Weights of a small GPT-style language model, trained from scratch on English Wikipedia: rotary positions, 356M tokens.
MLP neurons of a small language model. Each row is named by its layer, matrix (gate and up: input weights) and neuron, and shows model dimensions 64-191. Each number is 128 + 24 x the weight over its row's rms, rounded and kept within 0 to 255. Numbers have three digits each. A neuron's up and down rows have the sign that makes its largest values positive.
Before each neuron's rows, "fires after" lists the tokens most often just before its 100 highest values on Wikipedia text that the model never trained on.

fires after: ",", "s", " Website", "\n"
L4.gate237:130126087108102098117133128135134092113124128109131153133156110144090133140103144124126134117151128105089105120065127094168112136098124115134086130113160108193106139132067190169117169126106132126129102084126098128095115125133100130138095124102125114126123167133149139143161141089142139140159138094119175127142110137149104138132118106121164120116125161157140121151145155150134178139146
L4.up237:133136178105171148127163109169124089159181139090126099089114123116117110151145179149099115154131121113154128076167147160125136115141109143119084167131155154103142126091107137159132125084152128134111137132093112125176132130149123128083133161138133055119150104131133184146129140116148085133147129121116143133118118117123134114131116104139162098128103096127153159153129091090142141148141

fires after: ",", "\n\n", " (", "-", " D", ";"
L10.gate353:105099133121128079102144105063073119136119104110122131131118112101128102091149151167111150135127105145147109108099119116128131108112143149167112130134130119154135166127153135109122121148101129122091149142147128120116111125124177160157116120153107127143137109116187068133103113118146117150175126155153136115100120125133171125090112101141158131116131095117122185131143100156126141152134
L10.up353:101143141148107110130129087125115141077118136117164129092160130115142143120170081129116136119146153111107139148155146117134159136140101141107141143092130104112113105102145131169168139145144139153104072148126141083115071098119172159145161151133141179123183116146115122116160156123166131124143152155145144106122127122126143110100178108119144138139104057125147177087146125120136174131112

fires after: "-", " (", "–", " Born", " |"
L3.gate587:135151157104108090106126102124125087149128120127127122122072129095103122130143135169132136136126144098134126110126112125151157113122138150169146105120144103184108136135121121160091105163125134131152131164111177131099090150094151149123112107122121115170075145180143143141170122165116091143108126149120156146128146118114165120109139143136151148091174140095123119145184137169106103164127
L3.up587:173149115159105117135109098115134085113103120134068106123108139118119084104168062144144171128175129114139112160133101081115095116171099107141124104134122097107148134134118096154122094105095115133114116135136105125134134110140127118170179105163134104120161145148098117130166138142094131185097110141117183135144126124114126092139112112147188113135100171094118155151150109149145143112134

fires after: "  ", "L", "-"
L4.gate408:173139162110132126134075128147133121160163156130172175129120094091115078139102121071119125143132110084114121112131117084144129138111127113152139123116163129163130083134157141129141138184105138108103130114134119104112137104091147130143146115163123125119109114167107110131115172143145125125103138142171142086127138108115153087114152143084098100164150144105129098130094129121126173141128
L4.up408:161110139150133101115170110177143138130079154088128129128153171108166152126142123120146111135140110112110152126127136152154158132156117144118117138136119086113132155116145170160113155131108197136122106138141158130087135088137124174103159129134136133106130121138114130096126182115144138137099143155100131092145154134120138090120137092114158081104113186176103103123118140117097061072091

fires after: "-", "\n\n", "\n", "–", " ("
L2.gate28:119134095121125091091120138142096081136135079090112161115126117068127119138127141103083106074118158135136092092137115137150073127161132136116142098070164145122122120136157147102120135106100149146157144136120133133137146130099110126121127197164115153109142099156137130127134112122125117154139178125155110107141152139138110129114144117166101132069153134131098095151140142110135156148091
L2.up28:134139123146125136115166083109108114092131142117125138128100132163126145132149077115141123146140161131154162167151120151139178146151122146163133137139108088113131159115091139137162115130146121149141133091144119143153099101152109107113131130140162111163154169108180157142143104130135169139123131107138168145160118146120132135081147127152177111173112128154138140125129100102123099110139

fires after: " and", " as", " to", " he", "rs", ","
L3.gate456:158149135112103120160177106151108146132130126103104134136158134144149168088059172116091113125100123119140114111117130126104134114156106085082121146140135098145113109137082158119170121134129124136113128148104136124137135135120114128166121147116150111154126099156119130101162125127171136164079172114111114157130039132135122148126119101114154153107121135121103148141143145148092139107103
L3.up456:098136162159131137150099098146161105103123175117168110167137142154164137111128116151120092134150117144137119120087120131153140107131126109120142074110116135100124083125130185133071139139116099126126113188150112143131111120142170146166163143132136090147118178131086137104144118143138088156102122097107141138118086162114107131154125131117110092086166149143082123134147120136136140134126

fires after: "-", "|", " |", " don"
L5.gate144:101168108146170109118163132132137118122127131141113096121186160105144097131113150141153123085113178178159145118162131175158140143096081126135136122136136108098119139090149142110140127110166123116164164122129134103088151137125151152125122156120094128151118094129128119066086114135138155118106137153127129121152135121099141130117106143155180119128135190130160184114110098130125129122113
L5.up144:155180094133119145152127119098142132138143162146105145118096190103119118151107153090097133124154138133106145194120110100121129162159133117120121107135113080084164157137114090131125157128123114116143144152164095085127123095160125106135107149106128135140108109113135094086133099120128132151132120130153140135124147117118167123093115153116120114115169116134100174102127130153141122133125

fires after: ",", " He"
L2.gate758:135126120142150085120111096151158116113089157122112126100127133109122136114155165179168096107134143107139147135085162125147095110111143095128164116092161100142130199110111146158125106165129130104139156091107055162099127140130120058155095126169145109100118102143118100149130150081152187155156150134126129133146110106124113107105147144116177136143153125130118142111141120105114144106113
L2.up758:117138154141135151164120100131139110090141162131134080177147134141095105140167162121104120110142105135098106161155094139128130144132154158124129128122144120131117177146142164142125152157120124149117084130104101114118141106171115105144097116150137135125106129073122107153152125101182119131146119106106126137113077130084158122119116145143120175117152096124136131154106100133152106156100

fires after: "\n\n", "\n"
L3.gate322:124142149115127107108139130142123136156117115142094143129182129149153139126130097119125129127173106095114165136154110120123129109148124148111113105150103172115137102131122134122083138109067134113094146145144123154105114122109093123150131073093118137168124128160154090183137108130117077141118176105164071121145129142131184084123106103136121105116131176108144149130117133112131099125118
L3.up322:117145085078135143136107091130095119133139137125132089137131096071138178093125125120128113104164091123097105145129163110106101110155141112165102062114055142123161162174100145120095114096158144136092124102129138164130104127137113145136152086110127145116117089166136113128147146134135140135128162118153130076139107132141163115126109137108136156143112101138077098124131102117094128125117

fires after: " (", "\n", "/", ",", "\n\n", "-"
L5.gate250:137128145114165106143113111117102107103145061125167156147146147080104166090132132151118189130111126117109102121123148145193104110138095132131123122132110093145140130138117120149083140120120121094111083122110109104151103126137136164148116124138141130090119091134148114108122126130125150167136099157109163146153150141119111096078137143099124160113126112109130154108149111120119123109128
L5.up250:130124107133128089100149175109095159112098064106122113155111125123113189140139087105102132110166133124167115134125107141093078127092147138118125122151141111103148155133130121162082138106157104136116142135121153145099131115171124126138099135088163127110065168115174130140174140141169125138127100116095154103118162102153135132125153093083139153092129187104135122141135128120080111129144

fires after: " the", " and", " in", " The", ",", " as"
L2.gate363:158110137131117147116159119159141122137170114166144131118113154142132123072136155118115143132088134160103095150134114135090148127130092118073143118114143170102160093130137160110062140161129138125119112112112089103110131101120153158152135153115184094147168142103109121099144131143135144122121158097113093147162103145122183153087139101117180130122115114149122140151115119106135131156093
L2.up363:107141103141147140115164113072153111100119116082095152094127104120133125158147117130121147151122154178146104081108167124156115148137125135179143159145130158164127124163093116144119166136088136114126143100127164120159135166148127144166131122117124082123151127137135113122144143094151126138083125140125148162141158155126132127133174100112085152141114157126081058093121114173165128099102

fires after: " (", "W", ",", ":", "E"
L2.gate339:115151147139165110130152109100131165156091123091132136139083128116125181135180151117152134135118108089117108087131181158098148107124108095162112067084136128067125193162136129155115081121134112104145151130109117147112084160131150165138113161159116114110168119150116103180154124124134094139112156096126120108140152137122139121129114129165110147143118147109096139136159172060100168121126
L2.up339:097138159161156077165077148124112114146158140098121137146160117136106154150116134161143132151127136131092180092116173146135118117109115100154132072109143176115088123100132122205122120106109121102102144132133132104115126138127136158099136141121103123092068107118148177158110112121168150105144145137123118162125150140138167118141113155117148176104130116109116092148174122126164147148128

fires after: "|", "\n", "-"
L10.gate475:148140107131110115160108085094143103120125122142129155069097149080137141106145143095152152128165119147138111116149147093126122170160140079147126120121154109148118153135102153159111093133146121119140107135142141129178130089147091163113155136152125152157112118157130133115127132123089124124121153158126127106142106135124155109125120193118122109134159126116062145131079131119153117100112
L10.up475:140165145141132088118130121141120143081147138130096126151108164075102172128167083121159140127103114127162148126149113156115147140156112141149117128138125123109151185144084164133119125124137102141129101117105104122107102094092127153118149141098093109122109088168162162156122130125102149155137131141138118164144168158170139148156116127138166137090097114085129122156089082170106111109097

fires after: ".", ",", "ca", " but"
L3.gate464:201103126139180092119160141108126081117196108093118119148120161123124114165116091129049134188138171108099133110103104133107127107151162115133089121145119172113133155143164149127139109157138137083129140146101135123110095109143098099113142124146111089144137086152127167150121083151134131132114112134182108114107124112095162130101101145108116093103098110105120125129138138131099117165114
L3.up464:190111154147159109139140141123137132106166111122138164145113155140120136124137110115126122170125153119137156121111123115130175105089136125136128131140133121138146161098129180124127112155154150088173084108137124156149132092157123132106136140152116097133160143129162154117171130151124114161141121136163126174132150097164110132098079131116172130086161137143149161141130080153056133132141

fires after: " the", "os", ":", " Up", " |"
L5.gate324:142092116154108117115117113103153133081158114126070113109153103153114117114158148119110118096106144152121113124156099117160148146152170114113097116139124102125145179123120120150101120136141119160120120122149141116117131126127138106137174104126097110158119105153149110184169135132098163107115136132139155121086127136156187091137126101142124056157098136141089124106166126130102135145123
L5.up324:125102166122085128119112102104130110104148110124089111161111124104077134110087151143128106119211114165136097113168106143107112105100117125127148131119158121148081139094092095134119130098121130094127107114147113157123129134116111119143160116153107093122117153147087122146136139121129140116130146154102196109084117138122129126160154134137118091123180112116148095140129110156129114082102

fires after: ".", "'", "\"", "\n"
L5.gate514:129143107135145133155128148160123105110171117134114106111149140140109123129131108083115150158131166126133107140104116118131108112114111143153119124125097151120160121135133156102146100143187109161143125140151136142152093103135105127089145133161131117165107112149070143121181109096142179119143142142079106109131143141160155113072088159117143135128082105099093124137095067160163113143140
L5.up514:091117120134143148137150146168166115105143096165140165092124109078091133151096090117105105118105172108116098155182092128151103117103100121119116114115156136140153150119150149151139126128122142147166144156141139131160151151151158170137114187124119098130151089128121094103107138126121161106130183132126142134185141145153113159152128135118154111136118112118114154134142106101173170079105

fires after: "|", "-"
L10.gate579:069136108075127123134104132149125101171178164108144118151062190117127175110120123114128131168107165180164170116123119144134144116144115136104143125105122133071136141156172142126103114127192142147140124139139127092091159101121117138106154136147125128090106135176136081124098116142156112124085125157106149139123103089117154116117132128093098118137130087087161122139152138150132152125138
L10.up579:156125097116130131117138122094159086156106126114167168138097176124114158115146157119136154143155087146128141142148075098145101133107131135097135104129121137116119182146154175133113132129128160133178158073123128132114172149133122180148100145163127145120093156110140116146094129140164094156127157136124159126165130106111166124164152111159107129141151124143154122108138149189155116117160

fires after: " the", "Al", ":", " on"
L5.gate112:104132134145150114133169092087130137103094120124138102109127147128119129134121152099140100109113122209098157114121106124122095147081144111103131121090109115162143095128120124125120126132123126160120079117083156118126193118089139097114146118132083100113099126134155093151123104114105114119116137132113158154142114154110150126144112100142132069129163090117137163098102132111145147124113
L5.up112:137147162140113105104097137168150119147113113179096124144083137108095109107129106167120102110151133146103157102159127140112138137148098141114144166094121093126119121130133162105146152122140128143126148117158107128119119112122129120117142153117177095151154094150119152160157118191093101147121104107127126073108150117124141130140120139178096095168100113142097167155118144076132145096154

fires after: ","
L2.gate419:105115111148167132091127151130102113147144133097170127163139155111103157115140113175081101131138112117120145117129172148126107095126146112156112121094118189125127154117090163125128165160118082080110127140120102093089098128101124139130096108151128119141104085111120128138135155081112137153144141100154140112121123100092112127096143122122176128139105116143127131118099138120086133134132
L2.up419:140151137160145082153107123143115105117109111132171090164139146120102138083139135138094122110146098118131130117092137111112109128132116106136112142120163119098119168123116141121123091106167127070140130161080103085135094154186113155102095090121118141137061156126127064138137140121150146136109097142180151064136114157091174097135132127158138100184128142131114101126142148095106116103095

fires after: ".", ",", "\n\n", "\n"
L5.gate642:161121094112153104138155115096163096084161088122112156122153140158137156105117101155152130192101134104115104099157106118142084127130154141161127119153110176148130085127123149080131112176117122112156094137136132145130119123125146143124135102147162145118121112110096139137145113138121123126130095123154066119113171154139153118079157135164123162078150172115116157114107126118121139126130
L5.up642:167089134102122132116151113130155112105133128126159151101133152148118124159133108168148125114112185102105084091135136126094110119094135112140137105154090134090129167152111157159101132118144125139119097138140121172142123146167113135112117152102100148040121077162158180161144111135131115181125103117115143113138145083132137125107058129082174135135147143108128126114083125136126171138147

fires after: "  ", " the", ")", " a"
L5.gate265:137111114133145146130105126149117158129139151127174119126121097106137145096131144116116140161149158097166138086125102113113130122103145113145109143118134172139153099110160115129161123145116162170116105112136139112120150107135126149128178103133116154132156129150131131079148138126155133203100121147171143157133195133098135136128125150146118094116084107114142153138097113103158176127188
L5.up265:098095113110128103165104135135119140190089115185136123167134140110176162145143120100162138160141099117118150133113103107122107141114115152150079139133111147114167146150139102139166110112121160133123116138159167102120157137130130193128172134109151165170130157193149147138159132099105162130122095131141111151162169124110123124101148158112163159075099134087144103124138155147098094114139